config = dict(
    num_hidden_layers=16,
    positions='rope',
    init_std_up=0.0527,
    init_std_down=0.0,
    max_grad_norm=1.0,
    warmup_steps=441,
    schedule='wsd',
)
MLP neurons of a small language model. Each row is named by its layer, matrix (down: output weights) and neuron, and shows model dimensions 32-127. Each number is 50 + 12 x the weight over its row's rms, rounded and kept within 0 to 99.
A block is one neuron, or neurons of one layer that tend to fire together. After each block is what it responds to, as a language model described it from the Wikipedia text at the highest values.

L6.down28:44 65 40 47 68 54 72 48 63 38 62 48 69 40 77 41 59 47 51 52 58 48 58 59 52 62 57 36 49 47 67 39 32 57 47 28 35 30 58 38 37 50 45 42 47 72 30 67 60 50 46 70 58 48 34 63 24 51 42 61 47 70 44 82 54 71 54 40 40 39 50 55 46 34 60 80 35 40 56 69 25 47 61 38 54 46 49 49 50 52 43 13 51 34 36 49
L6.down432:34 59 47 39 67 51 48 39 36 45 53 45 62 42 75 31 46 41 38 31 41 46 57 31 63 46 33 51 53 44 46 34 49 55 64 35 53 36 52 45 59 32 54 50 34 62 48 49 50 42 44 56 45 39 35 56 41 42 27 39 40 74 82 67 52 34 74 62 59 68 44 59 69 41 56 58 57 46 32 41 44 52 50 52 24 37 42 46 45 50 56 60 44 84 42 47
L6.down575:61 55 50 52 68 43 44 54 73 24 42 48 50 39 53 44 55 55 57 66 57 59 45 47 54 49 44 35 59 43 44 43 44 41 74 27 70 52 53 28 42 42 55 42 53 57 59 76 69 40 45 41 65 41 53 61 22 43 45 44 60 33 59 78 62 44 35 55 49 63 27 53 44 58 32 47 77 65 27 34 56 38 71 39 65 66 36 65 56 52 55 65 65 49 73 43
L6.down607:35 51 37 68 58 55 50 51 40 60 50 53 49 31 35 48 54 59 68 47 45 59 49 66 42 35 53 39 58 21 45 62 58 51 65 56 58 24 45 59 46 76 41 61 34 59 75 46 53 55 41 52 40 61 51 37 41 66 40 42 32 68 42 53 41 71 46 50 64 45 41 49 65 25 76 52 59 46 47 52 33 63 60 55 55 36 44 52 40 33 59 49 52 71 41 23
Description: Structural token continuations. Second or later word pieces of section headings after == (Ch-art, H-istory, P-art-icipating) and the arc-second digits in coordinates like 87°2′28″W.

L6.down183:50 42 61 46 80 48 42 40 39 58 57 54 60 34 47 44 56 60 59 55 64 49 61 58 56 43 23 40 52 41 44 60 61 59 50 49 37 59 61 40 35 32 58 41 37 35 36 28 58 42 43 42 33 59 51 45 49 52 43 59 54 39 53 45 77 38 39 50 60 72 58 71 39 55 49 58 80 42 62 42 45 26 45 42 49 49 40 56 71 39 30 60 26 36 24 43
L6.down193:45 61 55 49 40 78 44 46 56 34 55 54 43 67 21 46 45 69 41 36 41 45 64 56 49 60 67 66 50 30 30 41 63 66 59 55 64 53 42 77 47 37 56 51 50 67 45 57 34 52 61 42 55 64 53 48 51 63 45 45 53 46 42 60 51 55 47 58 56 54 25 50 45 35 75 52 58 27 50 43 53 53 55 50 38 56 45 47 31 42 25 54 56 45 38 53
L6.down233:55 50 41 56 48 56 59 72 61 59 56 31 36 32 25 44 49 53 63 46 68 48 71 61 80 65 31 70 45 49 35 55 47 64 47 46 42 61 72 48 34 46 54 38 24 52 55 33 36 56 59 51 45 49 49 64 55 42 64 61 53 46 47 49 62 31 42 62 48 47 42 53 32 42 49 40 49 48 27 44 46 58 51 54 59 63 64 50 67 39 21 53 53 44 42 42
L6.down350:49 29 59 61 64 53 45 65 41 51 37 55 62 44 51 35 53 54 58 46 40 49 60 64 44 57 30 43 43 60 38 49 40 52 46 65 75 36 34 52 45 67 58 50 30 45 49 37 46 33 58 47 51 47 49 61 29 31 26 47 33 59 37 49 56 52 58 54 37 36 58 52 68 44 54 58 72 71 51 44 62 66 37 48 59 21 47 63 62 50 75 54 72 52 18 37
Description: Sequence item openers. Tokens that begin the next item in a sequence: list or table-row numbers (|4|, 3.), day numbers in dates, and clause-joining "and"/"but" after commas.

L7.down90:66 40 52 52 47 36 43 62 37 48 36 48 45 25 45 47 27 44 54 56 51 72 41 63 66 43 59 50 39 49 58 50 54 59 53 55 35 39 52 49 49 45 71 54 43 42 62 54 58 57 37 30 38 64 40 41 46 32 68 50 50 61 32 39 52 76 62 54 61 48 65 35 51 32 54 50 79 55 43 24 53 47 61 54 31 57 26 23 28 55 45 67 42 46 71 48
L7.down349:62 49 65 54 41 48 58 42 47 24 62 69 66 35 51 43 60 40 40 71 56 55 58 46 54 56 48 53 47 55 47 29 54 40 61 46 57 44 39 59 48 45 41 41 48 56 49 59 39 57 51 53 48 53 60 55 31 31 50 55 62 58 72 41 58 27 36 51 67 21 30 56 31 25 37 51 37 56 63 56 57 32 45 50 38 45 23 37 56 51 65 38 42 52 56 36
L7.down384:39 66 46 50 34 61 45 47 44 44 41 49 68 62 44 39 73 37 67 39 32 59 46 51 47 53 52 47 49 61 44 52 43 46 36 31 54 25 64 55 44 69 41 63 35 48 62 58 31 42 35 46 45 58 33 51 43 46 45 49 77 76 52 45 30 51 59 45 56 50 51 58 51 37 38 60 56 47 53 46 49 34 56 38 60 49 62 56 46 91 52 28 53 50 60 46
L7.down484:60 55 49 67 58 46 58 58 59 40 61 48 67 33 61 41 64 37 41 55 44 60 63 51 60 31 42 59 40 52 45 59 44 35 60 70 44 58 33 64 53 59 22 52 57 48 41 31 58 37 39 40 44 42 71 47 37 44 48 61 49 48 46 56 61 21 54 53 37 36 36 30 71 73 41 45 45 68 48 32 60 34 60 69 55 47 58 62 56 41 48 51 30 50 60 35
L7.down544:40 68 48 81 34 64 50 30 36 41 57 36 38 44 36 51 40 36 53 67 41 52 41 41 36 38 51 48 56 36 59 30 71 54 46 52 63 42 48 51 57 56 49 69 53 53 73 55 72 77 59 52 57 47 44 39 67 46 60 59 41 46 54 29 46 62 52 52 37 60 82 49 39 44 47 55 57 60 59 46 57 46 46 50 44 38 33 38 56 52 56 64 52 81 65 56
L7.down547:58 24 59 41 53 63 47 58 69 62 54 44 64 45 34 46 58 40 59 41 60 48 76 47 55 42 57 43 47 59 38 44 68 47 43 47 40 63 68 57 61 55 53 27 30 45 58 26 63 63 67 25 55 51 43 46 16 35 44 53 52 25 53 56 47 29 39 55 51 28 48 48 27 69 40 41 45 28 55 44 49 52 56 82 63 40 47 36 55 51 45 61 42 76 40 31
L7.down557:51 59 63 39 52 63 39 54 38 56 47 53 59 57 39 55 39 45 60 25 57 41 50 61 71 60 54 78 49 61 69 48 73 44 47 61 42 66 69 46 35 60 58 39 37 46 43 67 40 64 43 52 54 54 56 45 49 60 52 38 46 67 45 42 45 52 39 67 55 37 56 51 45 51 51 36 35 44 21 45 22 64 43 42 58 56 67 75 33 72 34 48 29 62 40 38
L7.down619:42 41 41 46 63 36 23 40 42 51 45 45 50 46 50 51 57 39 50 53 35 63 75 16 33 51 64 47 48 70 35 52 62 56 57 57 40 50 34 54 56 67 51 67 57 45 37 54 51 41 32 31 44 44 69 49 53 46 51 59 58 52 60 45 51 50 82 50 60 32 67 65 61 76 24 63 45 45 46 55 44 45 37 49 58 26 63 44 64 27 46 71 57 70 56 54
Description: Table row leaders. First token or word-piece of a new table row or list field in wiki tables and infoboxes, e.g. | 3 |, Turnout, Area code, Team.

L7.down31:41 31 58 63 42 44 28 52 43 35 53 61 64 63 39 50 45 51 53 35 56 48 55 62 27 42 55 50 58 51 73 38 56 42 49 52 53 71 55 64 35 57 32 43 54 72 42 48 39 54 82 54 46 39 43 50 50 65 34 39 31 27 72 41 45 66 48 47 51 45 55 67 33 51 55 70 44 28 53 51 45 45 54 44 35 48 58 68 37 41 40 35 35 48 36 54
L7.down47:66 31 56 43 43 53 54 68 57 52 41 39 31 44 42 42 42 62 38 48 74 50 72 61 50 43 28 51 58 37 42 57 46 37 58 44 49 52 48 31 34 64 53 51 12 56 63 66 67 63 58 53 46 47 59 69 47 62 28 36 31 58 39 49 46 66 37 46 54 59 56 51 27 67 31 39 62 34 53 34 37 55 66 58 64 31 54 64 44 43 40 43 30 40 58 53
L7.down153:78 66 58 55 52 45 44 40 31 54 43 51 49 31 48 41 50 58 44 83 60 48 56 59 51 48 53 41 50 47 51 44 35 38 61 53 54 43 60 49 48 38 69 61 42 44 59 50 46 46 32 59 47 62 63 67 60 56 40 42 39 61 52 54 34 26 44 45 49 57 69 78 45 36 59 62 51 35 41 55 63 46 52 37 30 46 54 72 58 52 57 40 55 67 43 60
L7.down166:48 44 55 42 54 53 56 48 49 33 78 73 41 73 47 68 46 64 41 56 58 36 35 55 49 69 53 25 43 41 49 62 68 30 40 43 45 42 41 74 23 53 62 64 50 54 49 58 44 46 35 52 57 46 40 53 43 65 60 40 41 54 65 51 39 50 32 41 59 63 50 42 54 40 62 34 28 48 27 57 64 47 54 64 54 65 27 51 51 47 48 27 36 61 46 33
L7.down255:72 60 45 78 32 61 37 46 41 47 47 45 43 37 30 44 77 46 49 72 50 70 59 61 45 39 51 36 53 48 47 67 55 57 55 66 62 60 45 56 48 56 60 52 57 32 49 56 48 55 63 61 56 79 44 38 41 46 54 64 38 50 44 36 56 50 42 39 45 65 68 56 53 40 39 39 47 53 55 37 70 42 57 15 55 52 34 63 27 38 44 43 62 48 43 57
L7.down298:51 42 52 63 27 59 57 25 38 47 46 35 51 77 73 57 50 50 65 51 57 54 73 49 46 56 59 66 39 61 69 62 68 39 53 33 45 49 53 51 61 58 50 34 36 40 40 29 43 64 48 50 69 40 31 46 69 65 60 48 59 61 56 46 44 47 52 34 69 55 66 48 48 64 51 44 49 46 39 53 44 67 70 18 38 64 27 61 53 60 43 52 18 51 53 52
L7.down353:62 42 42 53 45 34 69 55 64 66 46 26 18 41 61 43 54 41 22 34 45 47 46 58 25 58 53 50 70 48 75 54 47 60 52 65 50 47 43 63 63 33 63 44 40 39 45 57 37 72 62 31 58 34 40 56 59 46 61 66 56 59 43 47 48 50 42 58 78 59 41 64 39 27 47 32 31 51 49 36 39 65 76 38 37 40 47 37 41 39 37 55 41 47 43 62
L7.down521:60 55 47 46 46 42 59 49 52 55 33 45 46 43 21 60 46 43 69 45 74 52 78 64 52 53 38 45 23 43 34 55 31 61 36 33 68 41 58 67 49 32 48 59 30 46 47 67 55 64 71 44 55 46 28 47 46 48 52 36 62 53 53 54 45 71 38 50 57 65 55 63 55 49 50 79 57 34 60 57 51 40 47 36 52 66 50 62 58 42 32 50 62 15 55 73
Description: Sports table delimiters. Column separators in sports statistics table headers (Pld | W | L, League Cup | |), plus semicolons in number lists and mid-word pieces in sports text (Ro-ch-dale, Ar-k-ansas).

L6.down157:75 53 47 64 49 46 31 61 52 76 36 57 68 41 61 45 45 56 57 56 62 58 57 31 66 47 61 34 54 39 58 47 54 52 49 47 74 58 48 34 33 66 35 29 32 67 48 55 46 47 43 62 48 46 66 48 57 49 46 45 57 37 52 53 53 41 50 45 55 50 50 44 58 65 45 66 36 36 46 52 26 49 50 69 46 69 59 52 56 35 50 60 73 45 30 50
L6.down178:43 54 56 51 54 66 57 75 61 59 73 61 45 50 33 71 62 64 50 44 64 49 58 53 35 53 33 37 48 42 55 59 55 45 53 56 35 60 49 47 52 50 60 51 33 38 35 35 53 37 62 36 50 43 40 70 39 53 45 57 49 33 43 21 74 44 71 39 57 50 53 45 46 37 56 44 43 50 35 30 56 55 51 45 47 49 39 55 39 44 37 62 41 46 48 29
L6.down357:53 50 60 44 52 69 60 56 54 66 55 71 67 12 43 52 34 53 37 52 39 57 31 38 59 38 39 68 64 36 45 54 63 62 70 67 46 78 60 60 46 53 59 48 51 86 40 69 70 39 47 42 47 49 56 36 33 55 42 54 67 34 75 59 47 34 47 50 42 44 34 67 44 52 65 50 51 26 72 47 43 56 46 31 52 51 53 51 42 45 56 46 65 52 31 55
L6.down533:77 44 67 46 48 44 34 37 37 30 38 40 36 38 54 52 47 37 32 51 58 68 42 43 58 52 16 48 35 53 46 58 62 56 42 66 47 37 53 60 48 54 68 39 59 53 41 58 35 60 52 74 38 45 36 49 57 77 68 46 38 47 48 48 50 75 53 40 53 61 68 56 60 44 47 38 30 71 54 51 59 49 44 36 46 41 38 21 33 64 59 54 58 50 27 55
Description: Mid-word pieces opening sections. Word-internal pieces right after a capitalized first fragment, at the start of a Wikipedia heading or paragraph, e.g. Ch-art-s, A-cc-ording, R-ec-eption.

L6.down68:48 46 48 50 47 25 65 30 41 49 24 34 41 84 42 51 40 25 27 30 69 38 67 58 70 62 50 65 50 35 64 70 58 31 35 51 40 37 60 48 47 41 38 36 61 61 57 57 63 65 31 58 69 53 30 50 47 66 46 75 63 37 47 50 51 51 49 73 50 66 53 62 59 42 53 50 58 47 33 27 36 41 59 30 63 69 54 57 32 71 51 59 30 34 36 67
L6.down126:36 68 38 27 45 51 53 65 37 42 34 54 56 50 63 43 43 21 60 26 47 43 39 61 65 57 57 73 33 39 61 65 31 35 48 37 20 41 58 64 64 55 61 46 58 45 60 58 53 44 51 54 52 40 37 46 27 64 46 58 44 65 34 63 54 56 52 45 71 80 46 54 45 55 60 38 65 48 36 71 59 53 58 40 49 66 49 22 34 65 45 48 43 59 46 39
L6.down312:38 35 68 57 48 78 59 60 45 63 41 55 62 50 52 72 37 41 75 30 48 72 46 63 56 51 74 41 40 32 61 56 63 28 45 56 59 45 52 35 32 66 54 57 57 51 31 46 47 61 56 43 37 51 35 50 42 52 55 29 57 40 42 52 59 73 40 46 31 55 50 60 56 51 84 50 72 33 35 50 53 55 58 33 63 53 48 53 33 46 47 70 55 41 49 33
L6.down439:51 50 43 57 53 50 67 35 39 49 35 37 44 88 46 51 39 42 48 38 83 36 42 45 75 86 53 73 29 55 56 50 67 29 38 37 44 64 63 55 57 43 52 37 54 47 41 50 53 69 48 56 35 60 48 44 43 84 38 53 46 37 51 46 42 32 44 59 59 52 52 52 22 46 62 49 49 67 41 49 55 47 54 36 36 72 55 41 39 74 43 62 33 33 36 51
Description: Table header row end. Mostly the final pipe closing a markdown table's header row (e.g. after Votes | %, Score, Ref); weaker on "and" in headings like "Early life and education" and on heading-initial word pieces.

L7.down66:57 51 57 71 29 61 62 51 65 60 77 24 30 45 49 64 75 16 58 56 37 42 38 39 44 53 62 35 54 51 57 33 47 78 60 46 43 44 52 30 58 58 48 50 34 67 49 46 49 43 58 77 69 49 55 25 35 49 66 55 53 58 46 27 47 39 58 43 45 34 53 54 55 64 37 48 52 54 77 57 31 48 56 29 41 48 34 58 49 36 48 42 46 52 49 44
L7.down187:51 47 29 54 33 39 57 61 35 51 52 35 58 18 54 54 45 60 45 46 72 51 64 40 42 51 32 23 42 50 73 41 59 50 57 52 51 54 51 62 52 55 42 48 32 39 64 66 40 60 33 54 48 64 63 46 42 80 57 66 55 41 55 51 33 37 54 57 56 58 35 24 62 41 57 49 58 31 28 61 68 48 42 52 61 44 40 62 38 59 41 54 22 33 55 52
L7.down196:56 71 31 59 53 47 43 46 18 82 53 68 51 62 49 37 42 45 47 41 48 41 41 59 54 51 65 44 61 36 49 68 57 48 52 74 40 48 54 51 60 54 46 51 36 54 41 48 39 43 43 67 57 58 57 46 41 68 72 42 56 44 46 45 33 51 63 65 65 49 41 52 41 33 72 56 58 34 19 61 66 33 60 31 41 46 26 54 43 49 45 55 40 77 64 26
L7.down352:61 51 56 50 48 51 31 66 55 55 47 53 46 45 35 46 71 50 46 25 40 65 59 67 51 27 35 71 49 53 42 36 31 44 40 63 43 65 56 49 52 63 55 50 76 60 44 62 57 60 50 62 40 61 56 51 49 39 51 50 55 45 40 40 54 55 37 70 74 60 54 69 56 43 62 42 57 20 37 59 29 40 62 49 50 24 39 52 28 15 41 42 65 32 75 66
L7.down407:40 48 40 40 52 28 37 49 47 50 38 47 50 54 40 54 29 56 42 27 63 41 58 55 72 83 61 53 49 48 59 51 57 26 47 44 34 58 55 37 51 40 42 40 60 40 53 45 45 58 53 44 73 51 47 38 45 78 46 59 65 40 59 64 51 36 37 61 62 64 48 38 54 48 53 65 60 47 35 64 42 53 52 51 48 82 51 64 53 62 27 51 24 37 46 45
L7.down437:53 19 35 66 52 37 30 56 46 27 45 33 70 47 42 39 58 51 33 32 37 76 37 71 31 54 49 36 45 39 59 42 54 49 49 28 61 54 54 38 40 77 49 34 45 69 50 50 38 43 44 44 59 42 65 50 39 52 73 71 49 49 66 78 61 59 60 40 47 64 54 48 43 54 50 66 45 63 61 58 75 46 69 49 72 56 41 74 64 46 56 25 56 38 56 67
L7.down509:59 56 70 58 57 61 45 44 40 52 75 50 48 29 48 51 48 39 45 38 50 51 57 60 49 23 36 39 66 34 60 37 54 58 53 48 46 54 62 39 51 71 43 41 41 64 36 40 65 43 68 56 57 39 41 35 37 49 65 57 55 38 75 36 52 37 60 64 51 59 40 40 41 71 50 56 50 73 40 54 54 28 24 42 72 38 65 50 39 41 53 69 53 57 78 56
L7.down635:49 49 66 54 63 37 64 63 39 52 64 64 53 54 30 69 47 64 60 33 41 53 62 63 58 56 49 36 63 41 42 75 50 62 31 35 35 49 42 44 64 54 27 66 55 48 43 35 55 44 44 39 46 54 54 47 68 63 76 52 60 31 34 42 34 43 67 76 37 55 39 42 21 40 54 60 41 54 69 38 47 64 43 61 55 44 64 83 49 22 21 46 47 46 57 21
Description: Table and section header words. Word pieces inside column headers of wiki tables and after == section markers, such as Pld, Goals, Votes, Rank.

L7.down19:37 46 59 55 29 39 37 36 35 55 41 52 53 57 47 50 46 43 52 51 28 86 39 45 66 65 43 49 44 55 56 65 58 69 39 41 43 39 52 57 60 35 57 66 73 50 46 37 49 39 64 38 50 66 50 66 30 43 35 61 62 63 56 34 52 43 57 48 44 77 56 57 35 46 32 52 59 54 42 43 38 60 66 39 60 42 66 55 22 59 58 42 73 37 43 21
L7.down80:71 59 52 44 68 62 72 43 45 49 26 50 48 72 45 45 34 47 35 55 58 38 44 62 42 27 48 56 54 52 65 57 50 60 52 41 52 52 51 69 71 56 40 32 61 40 47 42 38 67 29 50 59 44 48 50 48 49 44 57 36 43 46 67 33 46 51 55 37 48 32 20 71 41 58 45 43 66 70 51 39 59 68 77 44 31 57 40 36 52 69 55 69 50 34 46
L7.down146:46 40 37 50 54 52 60 52 61 70 35 37 50 76 72 50 50 58 47 60 44 41 38 64 61 50 62 49 61 59 54 43 39 38 61 42 32 54 70 43 59 11 35 75 59 57 47 38 48 38 48 28 59 40 43 56 56 53 63 65 49 43 39 46 42 54 24 43 36 32 24 46 57 60 40 50 52 44 59 30 56 53 51 43 56 49 40 67 37 17 66 40 52 54 43 28
L7.down189:48 63 49 34 46 49 77 40 49 44 61 41 62 58 44 38 40 55 54 63 26 64 32 50 73 47 64 29 48 59 62 62 36 69 41 56 57 42 42 45 53 54 27 53 40 42 29 34 42 71 46 52 78 60 39 56 38 49 63 56 43 38 47 34 34 34 54 44 49 42 46 46 64 51 42 48 74 50 52 40 58 51 63 37 44 55 45 37 26 50 60 46 57 31 61 48
L7.down318:62 69 48 52 41 39 38 40 62 51 54 28 72 46 47 50 44 50 38 30 57 69 36 61 63 30 61 42 42 66 62 68 57 62 35 66 35 48 40 47 34 73 48 56 69 41 65 50 39 43 32 53 34 63 53 54 36 62 25 48 34 53 28 46 55 43 57 49 70 52 47 54 45 70 50 49 46 55 49 31 53 44 78 30 68 55 53 64 30 68 59 47 44 51 67 49
L7.down385:48 65 58 63 60 54 56 40 39 42 63 51 52 47 46 57 44 41 28 45 30 46 38 59 68 29 34 47 49 73 58 61 53 64 24 51 50 63 48 58 33 59 55 47 49 72 59 46 47 60 58 40 72 65 52 58 41 47 53 34 49 48 44 50 66 30 43 46 49 52 61 38 54 27 48 47 37 52 41 70 51 49 51 30 72 52 42 39 58 52 50 58 45 33 38 36
L7.down533:40 57 37 38 36 48 42 66 42 59 47 38 51 54 56 64 52 68 52 44 51 50 54 72 66 55 60 42 52 49 52 79 44 73 52 69 51 39 27 75 58 23 45 56 43 37 45 56 30 59 66 58 22 56 36 48 38 54 33 53 68 43 49 36 49 64 34 60 21 23 60 62 44 35 47 59 38 58 40 20 52 34 54 35 68 53 69 65 56 45 59 42 45 63 60 53
L7.down592:28 72 39 48 56 41 54 43 33 56 42 39 59 45 56 46 58 35 37 55 67 48 66 56 59 27 51 67 41 41 47 40 54 48 66 49 63 50 44 54 42 18 45 44 72 58 48 82 31 40 43 58 65 35 33 61 31 60 44 65 60 34 54 50 64 46 62 30 64 45 67 48 49 60 57 63 54 40 43 64 67 62 52 48 39 67 42 38 37 44 41 38 25 51 45 46
Description: Structured data punctuation. Separators, brackets, colons and digits inside Wikipedia tables and infobox lists, like table pipes after Total votes, Beam: and 1.76 m (.

L12.down390:58 77 67 50 43 35 49 72 70 51 61 40 36 61 57 59 48 51 53 32 46 72 52 58 39 57 45 24 49 34 57 55 51 52 62 30 43 55 65 43 34 37 48 40 16 61 63 80 46 57 59 57 64 52 65 42 58 70 60 41 22 27 65 54 57 48 31 33 54 47 51 51 48 45 32 34 59 72 34 46 48 68 54 42 38 46 42 59 53 60 33 45 25 37 36 56
L12.down478:51 40 42 53 58 60 43 67 46 39 45 51 58 40 60 76 42 48 47 52 47 61 46 43 62 45 64 48 43 61 39 67 56 48 88 41 59 49 43 50 66 56 38 34 53 47 49 49 49 48 31 44 40 45 38 44 43 53 55 63 41 28 56 55 42 41 79 55 65 68 62 41 23 50 54 66 43 57 44 46 58 47 42 30 52 60 62 45 55 37 40 61 32 56 38 28
Description: Early word-piece continuations. Second pieces of words split after a short opening fragment, e.g. an-swered, an-tagonist, gu-itars, Em-bassy, contr-ol; also "of" in "No. of series" lists.

L12.down277:70 46 61 52 45 47 55 53 69 61 52 25 58 58 38 58 50 70 31 42 55 70 33 63 22 53 39 38 41 54 56 75 58 58 50 47 52 44 65 56 69 42 45 63 35 50 37 65 44 48 14 34 44 58 41 57 41 46 50 37 58 52 60 61 60 55 45 54 54 43 67 52 49 49 48 45 41 57 57 54 53 39 73 47 56 43 40 47 38 75 53 70 46 49 50 71
L12.down323:55 46 32 31 60 54 50 28 52 41 46 52 56 30 38 51 43 54 48 51 39 68 50 64 49 35 51 62 68 39 59 38 44 29 41 46 52 39 50 61 47 51 44 44 36 53 62 50 62 42 54 71 38 49 35 34 53 39 79 48 67 65 32 54 78 64 52 77 54 63 48 49 45 54 54 58 71 62 18 55 64 57 68 48 64 30 48 47 48 64 51 74 51 56 33 50
Description: Table header separators. Pipe, semicolon and line-break tokens that end or divide column headers in Wikipedia tables, such as sports standings (W; D; L), election results, and stage results.